config.toml
hidden_act = "swiglu"
qk_norm = false
warmup_steps = 200
schedule = "wsd"
decay_shape = "linear"
batch_tokens = 65536
doc_mask = false
MLP neurons of a small language model. Each row is named by its layer, matrix (down: output weights) and neuron, and shows model dimensions 128-255. Each number is 500 + 50 x the weight over its row's rms, rounded and kept within 0 to 999. Numbers have three digits each. A neuron's up and down rows have the sign that makes its largest values positive.
A block is one neuron, or neurons of one layer that tend to fire together. After each block is what it responds to, as a language model described it from the Wikipedia text at the highest values.

L9.down374:587411520524564486440475429447538472463449460538459545578593546413438564388397559480434507531539515553463576558489447560540547466439468473488557477487509533539464507535467478562475543472524441513487408603416435493494488610432573508525528514464491489453555437468440537444443562548434506479414523519425492576525529411516413492495578476487518482495649479464579534438499531538434472486464
L9.down506:483473495542492465609442546448564518386532525481467586543516467556459547573560468508577451427506455491369521430444568477526523495459487545549418549498530512460511488460455475472487521459542583476494475425477434495591519536439400624470445607532504557474560444562467412438534432507500449495496434443552479545448426523484415461569554564494467397487467491475530428507445565529495445459478
L9.down556:556432424555502549572532526537468631547463456470495462497460394524498515496560512561477489496542464464556453416554440504447518555535545512456487495464465479562506476498445588530559447493484538477525517538602588446508399577479427589458436486481506522472452484565500484483473490458466498497470519355495467570509435563519475611469458481592501477473577463504454527438529522550458502538517
L9.down1016:491425446436508566479480516557496577489565442493486489602515524510549453440569551447513526419424546509503433413487438491496523513492470475510497580571556444530452468507457545503430563527394590576554490504445436549491434487411574609478407492432476531490517434441408496495505522495471502482443483543479502500483525462491507556532512533519538485456520439471510530488429519496442534485516
Before a person's name. Tokens just before a personal name, mostly table cell dividers after a country or party column (SCO |, Republican |), also colons and "by".

L2.down228:495601532543416413474524547418473517483474523537536508501497449573519368526527504537562562532463416560555448573469514488528533516532498506411536468448583465453522503516519502505497570596579457560452468518470467512485530561522448495540475474407475516490507517529514460459492568431490410442459524473492478507464450575517459446508479479425306458476566471475498533505452474462454508585376
Adverb word completions. Final pieces completing adverbs and adverb-like words, such as particular-ly, entire-ly, no long-er, r-ather, and also or often after is/was.

L9.down74:510447458546561564488564578503534505577592566548388426531539595476492611510496497493499584498410505433509447482527555506495450469501556612508555487493571542450560474517553554488428559534556466562465454531393454516432553410467431475482579526519464421425405452531484484541501460491501482542431505473534544557531498538471614456428597565459459471472628503496538527432541553484511459520533
L9.down584:586434524528664494507547416442523490462550500474544440490445512466510452446471493510549461424522567511456457600542508434500449441513584542508492486461426512490435494569524510507439589473484490484454517562471512479615573554518531635455454459516553471510501514483637465581558491437523563549583563428483478537541479514494561491534519521500518411543525513459468540570445449465569451520499
L9.down941:550485460609426499479507472577514543490569542479459509510483647517469508561419474444482457477516512379528501456497511560524445507428558509464480453405534467587467447486458521524435524473391477499482507561532434530579453476578481472472555489455533475504516440448542533528617534476509503531501483472503471493490470504519476512469436448448531444451601455643485575558479483486542486484441
L9.down966:467530518489470584403609476379515418499520608479484467500447516439484414547518440604526482419480432436540483528489467530514396473489538395532458502346570454452439463536517560517495472459369589527501586596462509518394603429485580614544468518463459650399381499454505503561476448480531470456515470495589554476470425486472610494511498474481465467552564487569445604481527420571523471496520
Infrastructure infobox and table tokens. Structural tokens and mid-word pieces in railway, airport and site descriptions, such as table headers like Length or Votes, section breaks, and word pieces like t(urboprop).

L8.down143:421493529403429435610501602534640481475502532542410543567495582561494467468501516470437447532540575441547513423549451494528420557486572534538481479490549369468462541564574478425515385546543459547451562376445472527478466527556555541572580488524558491561474486437558436557563473509474534398493429510462526553530507414516564511489497455477511544476547571553509541520399463578491389489431
L8.down201:545420564595483558519516432514418499443542487492508576563475555424464505447492462492465446399402486453451498447587507463523519519485564530495540499569474483443532485499559536444423457563445489574523472532470522522452491514457523427504592434615454554488453540418519496500512448498561462605515591453460497521517566427389453506479496468561484563489416490453427553517538580525512505555632
L8.down258:555481390539538608552472553509429517449643531449509478520375506443404505539468469529556451477571567483449448499467458520517534480436544489415490400538497462528537510567460444448497527544507485539523510483562485534538501474561471585530600493450504509459508495442479467473525540527476522419548547519429484503508525470506504409501548510468518492495531544429560468459451454482432466556497
L8.down907:552496483647534525495487447544498482507480466427498513419491518421407443647495444532479516471470473449470479544511508401427550486551503586456490488414478520463436522497490585558527542574505530629447482471538388462470487422528484451505350372473493481454460581581573494461615517489510550534525431475550376386510506427492550515512537447533481483504564431502537528558435547504609495554452
Music word fragments. Mid-word pieces and function words in music text such as personnel lists, genres and instruments, e.g. acoust-ic, elect-ric guitar, Ly-ric-s, s-oul.

L9.down358:444504569438550546479396539479438502473364506606437512558408534539495480492415488448506438484432496462543402564441515401429477485549462452425544445468439576463545578432510514537482522534465560554531509461457511506525587446498542438547448532499507522578501591474536453483407536480579502487451506497537503492493595465559425470461397522472499513469450480479465593471460523526524552416385
L9.down459:502534501546518519525448434486500481502531531487497609455503490384529482546569547513438547598550386493498512505522510507508519529504478478565471436468530540519462479530510522453454518469525479484508506506482485437506531519498546555601456447506513432594485447564431531523562539480473480433550560410433482505535457468494498550458448541516571475538499548565519575515508405494480499518522
L9.down466:599430416475568491493477428467535416484484472561482475461472500462510511511553473513405465446456534494518509463430439400532552492508571528485485476488461521466492474468450511492504515571482477385465456482568468460528546477454576553602434561487583491499496458551557490504547486460430488551490502574568514484553510485478630523554489477531496494502424553465533541456482555484569586566384
L9.down810:501475483523511459508500502503548493494513528498542486501580469583455588504545492401571473579420453529531420506588493458370523468568487570573575543491410529481449543534486545568470420519581524562482506451473460543535537453492491514508573482394647523422541447508494450485538503486535502573545471452478534494425494463481544565484489589427490387429459480488509507454522483526469522511463
Pre-participle auxiliaries and adverbs. Tokens right before a past participle: passive or perfect auxiliaries (was, been, be, is) and adverbs like newly, theatrically, mentally, as in was founded, newly elected.

L9.down388:440545509527522527435523518462524509456504502492569547522426504453488463469458489448419584440523528511599521497559445521534496447508536519498459505503409549504520588596533556539459491492546530534542530540507387568492569481524473445483508486554547506544535481502473484455579447521498495497605495472560445414397445446527489450508541553450446453522397531515554504460459513505439538474478
L9.down428:504563476437435532574456527512446476363522475487500541577486547514521469483445490535447439432529522522467429521525540467505533473553506542431473546395513506595410506520470551540495468534517569587519497507403486564515424507393529549477473460497515497485508503465530475480479591562553485507441525505525538416543491484576476391472555565506549581509500374496483560450485454510478532504488
L9.down798:458434538532484586504535488418415488470452603478484463428516412533556548458456421470557548468549574519477499460574464508517549530445526563530584494580557561603426519567463489372475508445459467504494336460532510463515552503396526546523428556579529510493520524396577572468549532494430463531398447484549563558586482514455558614451527489562456377458508501609483565591459540491506533516527
L9.down836:503496510596558495499528502481574486573404380478468540448519528472522484495479549486551526511505549480511518414559444465581483523535462492494576563423528434500488533566468421496571563617546611504573531488449485515501560483513503560472557503514437476540446447494475541528565481503624524541476436430602550461496531485475510519390547563471588572378468464508556481522531518540552492589500
Passive auxiliary before participle. Forms of "be" (was, were, is, being) right after a subject or conjunction, anticipating a passive verb: "was arrested", "were captured", "after being shot".

L8.down69:582539498494570519564490520509546461478471477498571401560486502547480441536437442498556560485426568532620410566499467502546458518452542515496508447473411484525535487535481462554479489487517471468447475595595636573541512498514428443456430468485531407478493474492488510577567548505486431527443430549431531451490506512495455503448540455384368578460492404604594500500537441412405469520455
L8.down150:524513533485497437468513493467476470510549529510538515466562537604447499500560448469455529443343532549544549511523495497535452574524528484564516520582521455419572554385425536478521559479522523431462535506437511596567484566460479462463444465479541469422494549477565445468491526487509457421495545566466463546521489473507453450455477463546506455542511409534486518444528501517573503517497
L8.down755:465468479501474476558538465394457577523551531491540521432474479634451482484569615560573512492491534497491483544520420541443471468525385560444537501486520438475476556443490430441455482448573497551477427624521463432462624467487417544518519509478455430522451495435554426480411543549544475548518561515508437480437459452506592491484499505551506500489475521395536467428527484496563543578493
L8.down835:547473392555419529477498568435537434494508470421619519517388490451503511525526585473518560545487574526455529408484504571505478443579541487514524559526384528423516476525420429470503492509578468552477496456470513460538496533499391504524386503478529416515551486515429517405509498519489466426456502508521474478503512547522529504523484540491490484522452413457478565557574555523559414503508
Copular verb after subject. Copular or linking verbs right after a subject noun or pronoun, such as is, was, are, became, mostly in definitional sentences like "OSM is a…" or "Alcohol is a…".

L2.down326:469542493458443511551560480534506461506533520450577567424407557463558425456503478547459517505539604493592455387523470497500457448595448613465557581465502492557527458498501530522501443511453558443456438564489568559569507530535541468474465464410619576558464516509528534456449571504547559410547497498536492408410532514482504435492589556535527396468521423413547478478532446513500476506495
Adverb and modifier completions. Word-final pieces completing adverbs or modifiers before a verb or adjective, such as -ly in relatively, longer in "no longer", and prefixes un- and re-.

L2.down770:527392564582489510507415526436409546445470432379591489458523501546497560498550558473435487465561588505582550411493565510438588501544447544487461576455480594443471471500448526455459473493560517476436491534469494455547519504489528519523514488554551456482482509432530483485498513476521538570488615522509515507444552466444506564480537410523497540431603483415553508523528450564470466444539
Country codes, abbreviations. Pieces of country codes and capitalized abbreviations, especially US inside AUS/RUS/USA in sports tables; also possessive 's after names (Uganda's), and UK, New.

L9.down39:544586490562452448457553512473501454589507486430513439411442469536575478559554452551480452456424455536526540445450523511538485535480513505596531411446481522417471470532559553558502461479487469538541476630485506503515501501465489502471498517499547468496521479548517399512459490478543458416557459382541472494511530524501550543451603502476501400474563527470515474515532444494472439538558
L9.down303:583551459479538644522513522451581507577493601501517405543471447504513508526524540534523449535472524441491452520520456446578474541501466463562537567461554504570444463545553520601521543579494535507556531484498495460538438462540513552458433520410488531572520482480495538548444426501567451473492449520457591468489548457480412521597446481508418430512434491565446416495541585494562517478582
L9.down499:592575566544514657549475479529411490398499517557441517526592438566435564512514413467450561531577416552504427488445477530496507537540420484488478536444558493600493463550484503541487548465573496547518462582517478485568473447569434482464451576430588535473502478503582452541488562459522448522504531512572548521543438427420494595449552430543539504523419425405542524452508433463531513508474
L9.down814:444528550484448546524529515554542442460543571584526525560532400490470409512439473538459511521435555466450504567548550502469561517568504488535523477495573522512509525534476421575533510573522494497463473593446488554542523500468490556459515550456529503480500555569527571532542506519500490490528584475478397449412472509546595509501508482471438463458541600484479568461481551415474445546405
Plural noun endings. Plural suffix pieces closing a noun split into several tokens, often before "of" or punctuation, such as initi-atives, expect-ations, un-its, fox-es.

L9.down150:544461490455443492450462602504505496572472510494545551516459484557579439562480530523465533481433430500599515439582513558390493588483545498538499534561577547420558568491430572496469478535393483492537395446620507562539456478460555521449510492568477563527448503491576544497506508548481604466519566450529484488466499540547596558502540495519467473550526500573506494502616482504510416527479
L9.down390:607543465428484455433579569482642513549477485497478475492448497486508451507492506484477525561461511461477435464526489537571524508454501381523468484519427432504531556519637458473520500430460508476472554420487510526424407500550594535550476473469553553523536467493527547528426534488485542484551529561485472504484485461355474622499485492407401503473510419560511450433446513522514588549459
L9.down523:481514436416501553567476500450586625506498514586584457534605547589471480507517522500431511502372485496509483438552547454451509519503503508464541533573534584433551490554474488537533495507511492594592521547509515466434426505506498474575610511540444484536582509444532462489502468506538419426556502538554524463462507501550454521381472507454452450534438542507400546507518526553489468535502
L9.down932:516505557507548456612494512525519574548411469401539535507579627528475477497399547513502543519504493507485481459604546474501452538489433580450545567515530429511491492556521336433429469492472532600511563489573494403558442566527524482549519508508435524483576516493514518423493529478519507477522517538650482490489520510498524548528542540509439512502599570542465411548496451428455455450532
Identifier pieces in codes. Digit or letter pieces partway through model numbers, catalogue codes and identifiers, such as the 0 in PE-1500, the 1 in Model 18T, or the IS of ISBN.

L8.down341:376496450509484557526444585555442419424454564461413462525411536574577450530535565445475489412441511462572549544570472510544458453485536545441504545427443463525467498401391469541499440473505519540454498567419508441525540515389510473519515481559500470486535424565490482474513553434460544432498482489492465467463469389519522427448553497505483468393508429572489518455544463477473500504388
L8.down643:512530546485508488484503494487548477531470636476496465474491494448517399532437512523465602475487441478490589556479517489560439533507534520460443483571497493476527585440447455441544513480515526413495531520550457540524528470477406597493510502519521435494585534532581408508518509479396562498477475452443617495540533527556491502535462632517511524543541484511601417397468508506504562566519
L8.down678:472543614549550437461415444598475452486527562560471527417494550525464553493536486477495446461516524511572470405539457455472426446478497534485554486437493562455595372561483463555544491475561497509493489533521442546538397384466406478565498502593536469550534457430494551482440498532457512556461445425479447520491490425506497559522563574526474460430520481483542461515540486480400546540466
L8.down949:411466505475413597503522555417550450538423609500469526451487516524418550500516492565511433537491465429504465470514512449563484491465571499526507516465548553523399578527527559441477509497467382460522373548522463502536456487404507528510530531459467589570457440437507435471512516403522509499552559492421458565506472500452555512554506563387445487546417446533574531460443467486476454498488
Predicate linking verbs/participles. Verbs and participles right after a subject that lead into a location, date or composition, such as was held, found in, located, consisting of, released on.

L2.down619:455583446531431515517580490493460515492479572454503494501558513463490521471491420485535569529498564505433495505545543403514560519482499467533521457524476540558601421504439535422551492569507536554590474496613500522455570524488494486437541502351491484507482502448588464450509497493544478533514540555575476465514376493491525542460513570560471591459505568483549517500567471493516500432642
Leading digits, word fragments. Mostly the first digit of numbers after a label, such as volume 1(71), number 6(5), Part 1; also mid-word fragments like -ently, -ically, and adverbs such as only, much.

L2.down943:612530515454447533517423507532546419443521451522534496429603592498486546480521536447557484409526505549628580432601511457403469503460518465569431516463461488552524543520444547480440477479529425592422457524640564489515477609469560520553585482489487594540538524518493522540530517545499526451623549559509504557437490483503524476489481462514613577448526539493446483466463553508466492422346
Noun-completing word pieces. Final sub-word pieces that complete a split noun, often in military or organizational titles: St|aff, Gu|ard, Serv|ice, Off|ice, br|idge, struct|ure, and also whole tokens such as line.

L8.down30:403549527498457462453555564525571508513441506568514467495492402535445462566577549399479508562474475494531535539477491488461546452460503558486542553497468513468504426518513467474470518451473475516462424434438532520423494430509469499456481543583514520543561485541593459522447495569586486542496591338455399382528465478510424506554446409418517490533554537497435425557489368445468509497562
L8.down256:500636518514503469424518620501467551384517445416429531416492496571555517584395460477416416557506448428419557413574553483474527550511532471533362476558521437514593553525549516549537605526513546526455463639551407459589528430528471467520527435537559509515470500613603479489478465457452493521505417471497499456555539557480417410536498578508603434429479439556466433543542557493474462527470
L8.down300:512524516523501485423463392527463569458486530508531447551542485498510433543539529455487517444596457529595482549405426423477524547557473512519555551491486450526417524485476507535584545560558510515489477489445594558462564458522426525520510518462554515494542475422564505405469494589560516468451473514496483416485485485542564500517485416536453542519562462498444464430457520516446508501457
L8.down622:571510526446438544435443385540454486487506465510471541470525476499388471442519471547583532498472486434507467466494527444460503426464507542568484420575537498512438462428365519452424483430548507529487519596515484446541569436488492437388515511431615598564463512440528469571490552486480420527480486471572489436491452535476459471567439558427528415490484430444447545536553467423532559542493
Plural noun subjects. Plural endings on nouns serving as subjects, plus plural pronouns "they" and relative who/which, usually followed by a verb, e.g. larvae, cases, clusters.

L9.down11:528529467470521540567537472533439486490510444479547527500495494573440468503498544497441453466523498447540512513552593490525516505495466559501541373540496540487494562507491520470452523576582489539362433483502575551617523450577482561535403536335504406499483564518433401532637545454428489435479441516580525475435483549415499530508460411550506463514504560417471499546437534516434472528504
L9.down261:488462460455596485502400592525490560581566498551504495443521538512475483529510478521565578498553405421567458479519539577458466505446493507545490472523490458468398462462609517444477493466447541591526447483490430578610416496458504484415620424545526589453518500589515479505471521515495447509485458515482460465544457497474503554446473486494611533514436444613510475511556500446411572410499
L9.down476:512471461441469570504536574552407482425572493382482499430477507488538550525548458440498479481461510464479473487605527637434456513473469482575391425500582549408555621471550548471486487515477371561494505513535473523490512478489518498405398470584431502552519514569482507387521447425509460463531394532500550436534481492497459508609606603507515525474426542531455565425562524433511483417496
L9.down934:516525509548478453556540640508410496479443500531488537542489491522485393567520567465567495530509489441426462498503517520486525542530423540507577529568468533485503571425473486493539539454463494371406494489550507532451563521451472488517445462418498529526542443497505543504545512534523531460513565641501445517499488468447538450464652484477501544450450535541522473545431438505421458552472
Year-initial digit "2". The leading digit "2" of 2000s–2020s years, after dates, months, "in", or parentheses, such as 2013, 2018, 2022; occasionally the first digit of other large numbers.

L9.down334:496504510532584515451513458444545447484632472501514483484398546589589474545624453528418468502598464452573541518495576453449515514503397506479512475402432523522480426417461549508474543472531509538477519566582519501513415543544468532431568497415431474510508489567494494513446535471517471507545508532426478448580492510453526378519523540514475342430429500470440412539481534510521537458489
L9.down481:547541491532539523515493613493496386610479459491500489432536462515553526496437522447489526457490455460532478467508415487488487420612490489426452466514432522421491420423466487469431518573448489544453536473512610528512487483594459511451575460521517517492468545550605597424492500466431404499552483536639422449548469460404454602528627466530501594442528561539572403529403481535542459560627
L9.down526:543491480547480530495515543500514378580542462498495518546510543522541577522473544581432539593413491501585520533469519499522454515534536562420584511543447564486452385413407459457429549477525574531507506488445466496495543532380591469439517456568563486479510509455407447435511550450529528461512573459528429506512521554514538425450433510502433464422491476444563433535450417483555533483539
L9.down925:390565464581519529509516381471575510492466526468499478474533626561552469594527513445500477476511524498488512513492476494464484421488495480374459438580536587536446479455522592575413473442452440503561485459425508566481455474432490518461598502479541507481463490448428540410385492565457395523524490470461524591602509595471499486558529507501503488450467520519517520481453539576518426496617
Foreign-language word pieces. Word-final pieces and particles inside non-English (mostly French, German, Italian) names and titles in English text, e.g. chez, Professionnels, historique, sirènes, Erforschung, de.

L8.down108:552516540482553536571410434489443588539445468524364539436526578593481466495585585453405495398528484484552395545559534512453458437481533523481433582498468445484510495491452594515436525493477473590550490561510427476513504448425496543486477512475516514451575504379448562562490553592439512486511504547483472418436471457560477442539475548554495481494583433488539502448476449533450503474501
L8.down478:407434451479506448558570533433484626586491542476457491573403446388486424491467453565462536539381495477495513479508458534420475458449557454481487600465428479502587478492492455500467497469501462519533494433615566654501488563586488494562516577485457473600489550461537510499513498511519497552559498487452456508584494536453457500458544536474537550467508482508553525476513494497521469553513
L8.down798:482549441416478546545512489524455579494428446618579426442494482455440510479511490527464487535425540541512605559467441610518530481560538544618503554592531409560506454497482480571570526503511485691535486443478478515487544488517553426528465537460429503504607444467483420496550526453532491503524512537478563526520437542492562478504509565484498490578564482545545455471473532532521607523520
L8.down1016:553491401509472407469502444506503524412514451556582493611533490447564504430480524493541548542525511425580468455556547567529426479471404387545463504586459438510559460534461524471490496518456479569593460560492500513518471538493424591556579491566479499527477470470482478541507514477504500530504445508474474564373489499500517395405472490551483573501524430531519551548503457532506472577461
List item separators. Separators in lists and tables just before the next name or entry: commas in country or person lists, table pipes, line-start dashes, colons after date ranges.

L9.down161:507457446543497510476476527420513541500531443451354473456489465518513498452531550435587513522501466485517549479476464511525455516451515467529485484449531543539574446545452496438559476507567554517407465476520540482579445463537473533498543432510516500492444463662501531514546530485458455538480531573516400432548454446611483552494507530508450455426402553524458477519476594527433458488524
L9.down336:505459562547544427544437537470521550393527550427506480457516430587505583452465496476499566513445469472519530460459553480475484456517455482475468493521496517489481483400527495434477568490442493438470440479501461536517500460495543554503478493534491496489560488548497512431611520490524489470655509500590382542558474453517532546460546428497468442444450528506574465558573561448480541447449
L9.down588:536519568464435513470613573427462502556556436505485390449489510429532462474501421553556442491516442445582566463578506579446533451457546565527412586513448519445495410482470384443554502419460530513505458456522419422507495418531458445486544520525548462443477565488551591530463539586495607507520556559436541416545532376623500488541587518515489543485531491504468555435502490488484475487539
L9.down592:558444564552471501481447529543415500451532546493500547509533515496500512504527475442443454588463353449500602497570489463475494498505516580485538578487431475556423531464480472474486494500497488504479563563437481557440468434502465448490564464551515418530434422473454596523556484561553560499518423525415512521515472320472529561559546581518416452510560482407399473520491529557539523453549
Romance name fragments. Middle or final word pieces inside Spanish, Italian or Portuguese personal and place names, often in lists and tables, such as Cristób-al, Fabriz-io, Guar-ar-é.

L9.down408:507491507550470501576408383426496591524549455552446437428491468404531508462540466602544421530437507570459576607462483456525471419465517491462511526498518555337493507486426516527551479539518478608482388526479443549457504541453465481493460490506477501453499490459544612546437550470516579495483554432606506463592575525471441491552420541486542556516556494541445489511464470512491470450483
L9.down547:472505482492521463489570520612565466496429532486480503537497489556507481478494425545477530460527507531405501563510534545505512498364565463421538480446522521483597550518529397564427570457444491552482501680485460485463423407408476505493379494557508453475552511454385455568451473520482539451524543524504534483477513521471504463483402601562515514459485508511514493541358501496519452525530
L9.down574:655430471450473521471437541586546503565423591486502545533447521553423413454486493486498520521505470556503545633432418538481496458563522530549461523540463543545470565538478484423495548562449379488575503463511487468501461480466515596585517463490523513541484515492473558533462540545406608496530463541455503499468503530558558417419630452492437542545535477461486531552518527633505527554519
L9.down742:564439492545401527542503546517461528534466553589460543624463616436520483399479419470492477399502577458492514555554496446577536571529489530497427419495431518486515499553456490516509446503475472487473441431539603481435463590506547548444568470531495521510446448464551513501535468527399563523544424517493507474569505474450498554567548394563423552490502490513446472487409548400466408444494
Sports and guitar vocabulary. Word-start pieces and function words right before sports terms or guitar words, such as qu(arterfinals), at (the 2009), elect(ric).

L2.down399:572548488574451515438491509485510444459547522471467516509572514493482458506538486556510493563533517542549504475466495498541547529475467573567430477601525428549550495405509388472453484531539525477507467509420484574497562496485541651488530425467571580464537608571521486550427482584417460503550507494518482495483480484498469527491477473466500444434484400523470544490463477515500627488521
Plural group nouns. Plural-ending word pieces on nouns for groups of people, e.g. athlet-es, art-ists, schol-ars, employ-ees; also whole words like people, children.

L8.down209:520530485477462547517511475422471567467465620482429371415496541595516489560523418567526425610499481428544464484509447491483424463576490574496557541552495479508523466383547507500511595492504495543469512452536544465422626411539542530482543535572551488571524454537554590443576582513443448467509571518440485553603619508547529487613535505465524414461407473486479476510513471549542524493472
L8.down577:509463498488545552527484523499391456541502463533469435475416548510468524444532575450478479559481569478490568501420487537519625499488508523463509522480553515446461501578531428391415620527483486604468447559440491393512520581513416447431443467401495459488537487517495507517590525558466486535519442547485521496405449437487581553563530547473547532493540550451510397411547505478513533494518
L8.down797:481544491558512611572462475419506492422537563590553574452364468507514562504526596454502465570382480551513527571506488538511513555584511586498533441578461559552599549454525529549473471493446501518437453506451483494459487479454514536629515477492504456481551529480486496443589458542543488557474494587557522502510479463567461566529467441500507490402454496501453499471468529593504485588534
L8.down826:531556499555641461451452513501571424456547424594571481443446479426504428388542558486486451652439509531524522424509526554566394422505516472460451484453457511448483532467511524475514426446577541350476571455537455463484487472524416567441476480480505573554490499508577454485527450480565553496486603463437477490417540583372451495543544513499469478516476507547419439473466559539606545505565
Year-initial digit 2. The leading "2" of 21st-century years like 2000, 2013 or 2024, after a space, dash or parenthesis, in dates, tables and lifespan ranges.

L8.down148:497493589535498491462470489365618482541494534532517538575653444598525530484439578533481471575483451498620453461520466496460412538478505382479504442563489488482532542475417495509467477507502546552491504573541526492413534359486512531458588415467498447500514386608550397494545522465430449419485553485494514492495478442603516509493524510471521510390452576443471353563418491488526530522534
L8.down185:459564495503536541423525412508596450502524500442481446560419465468463481489374425465473556434404494395442437474513477412495495511458515466529405521489547528525517507495443469470446560532459523525585509396488459432496564506485576483561519532530495469454493486492480555501455423526483638518421499537535438509430547515499556429456555524430517472462430541623544583536435480455505490480459
L8.down469:470476488504443626417554510488436439546484598446493425436543511513504439484509481460439547610493439436485531482476530513540545547375524469447464462483448437474480486493510490484524486517557505559501536561480527614491470567486381470417435472482668527517528471479516494477497556519477503489452577527460448537533569515476533518390505460464483457493460448458419559457439565528530533594536
L8.down973:447477473462519463555493518618496543538567488513504502547489441479566419511457369428498509479420487502552501490576461422406480412516614522487553458547485493513466527466421572484494591524530487503443568481581525526511473483510520463455556499514374420468440485436553596580552544589450481473507550472535462425484531508442477479519486396487458414448544514536601475489477472524462456499487
End of first names. Final token of a person's first name just before the surname, often in tables and lists, e.g. Pier-re, Philip-pe, Patrick, William.

L8.down171:492524467536518480538493525486494514500593451386474476468523476465529446511470531457419396561443403398573549503447480529554566453455571501423608426459539451497418458453503553495544463465441484463429516438466533508564475504489603534510455489565543524580534465525494400490470391430436416540547523538537407427486514527430552441466585439505480556504468514559554515593520524531483567454408
L8.down393:549513371475455570519440510535496556495485482595411525526428452543537542527429430455545516559513446488407509483458465539467393569461571451535500537535476494503516436484604501452464557506533555487455455403521481508508500610491471578481606405545346478536413439493489537527527521442489561578527534523531442451489490435494438500539564426592494534401409488550543502477505463480469452461427
L8.down571:396543542526477496535484540495588462490482505447428420458567553489521510487622398499473582469522426471524560437444523453467474422531529474472526515503520535494390446528494482534574454441533483426439496494514531466417496511515461591417469576507468491567538446579474442553529447503492432508456504542461489543536497456464533462493553441397481424543553549417610431568601504444517540513560
L8.down878:529469397524537467487504569472553579488477507540476577559612515567500487535429383473440432441450451498492516467493532497490541474474511418505541455461469533508405500506492434453480582470489477477501505536427484513540394554484567481477528424539561426425494559524498515486521486457470431530504491548593467627487624495501539585442467488422509571502512569507532477542525506510531452461418
Mid-word foreign name pieces. Word-piece fragments inside multi-token foreign proper names and Latin taxon names, e.g. Goya, Penseroso ed il Moderato, Acheilognathidae.

L2.down88:514561506486448562529587539400547535502441394487549458495463579493490437493525449480489537507446515465463539495410458512559575546488545497484456441378465494485514580476479490510555486406552449388447604489540452547536522488570470540606473552488522555466500481476520596495501478513518520508494499515496487465423581508468523482525472450444477397541508473528554605454436481527464469567416
Name and word-piece endings. Final pieces of split names and words (Ry-an, Chav-an, Christ-ie) plus verbs like held, selected, won, mostly in sports bios and Wikipedia tables.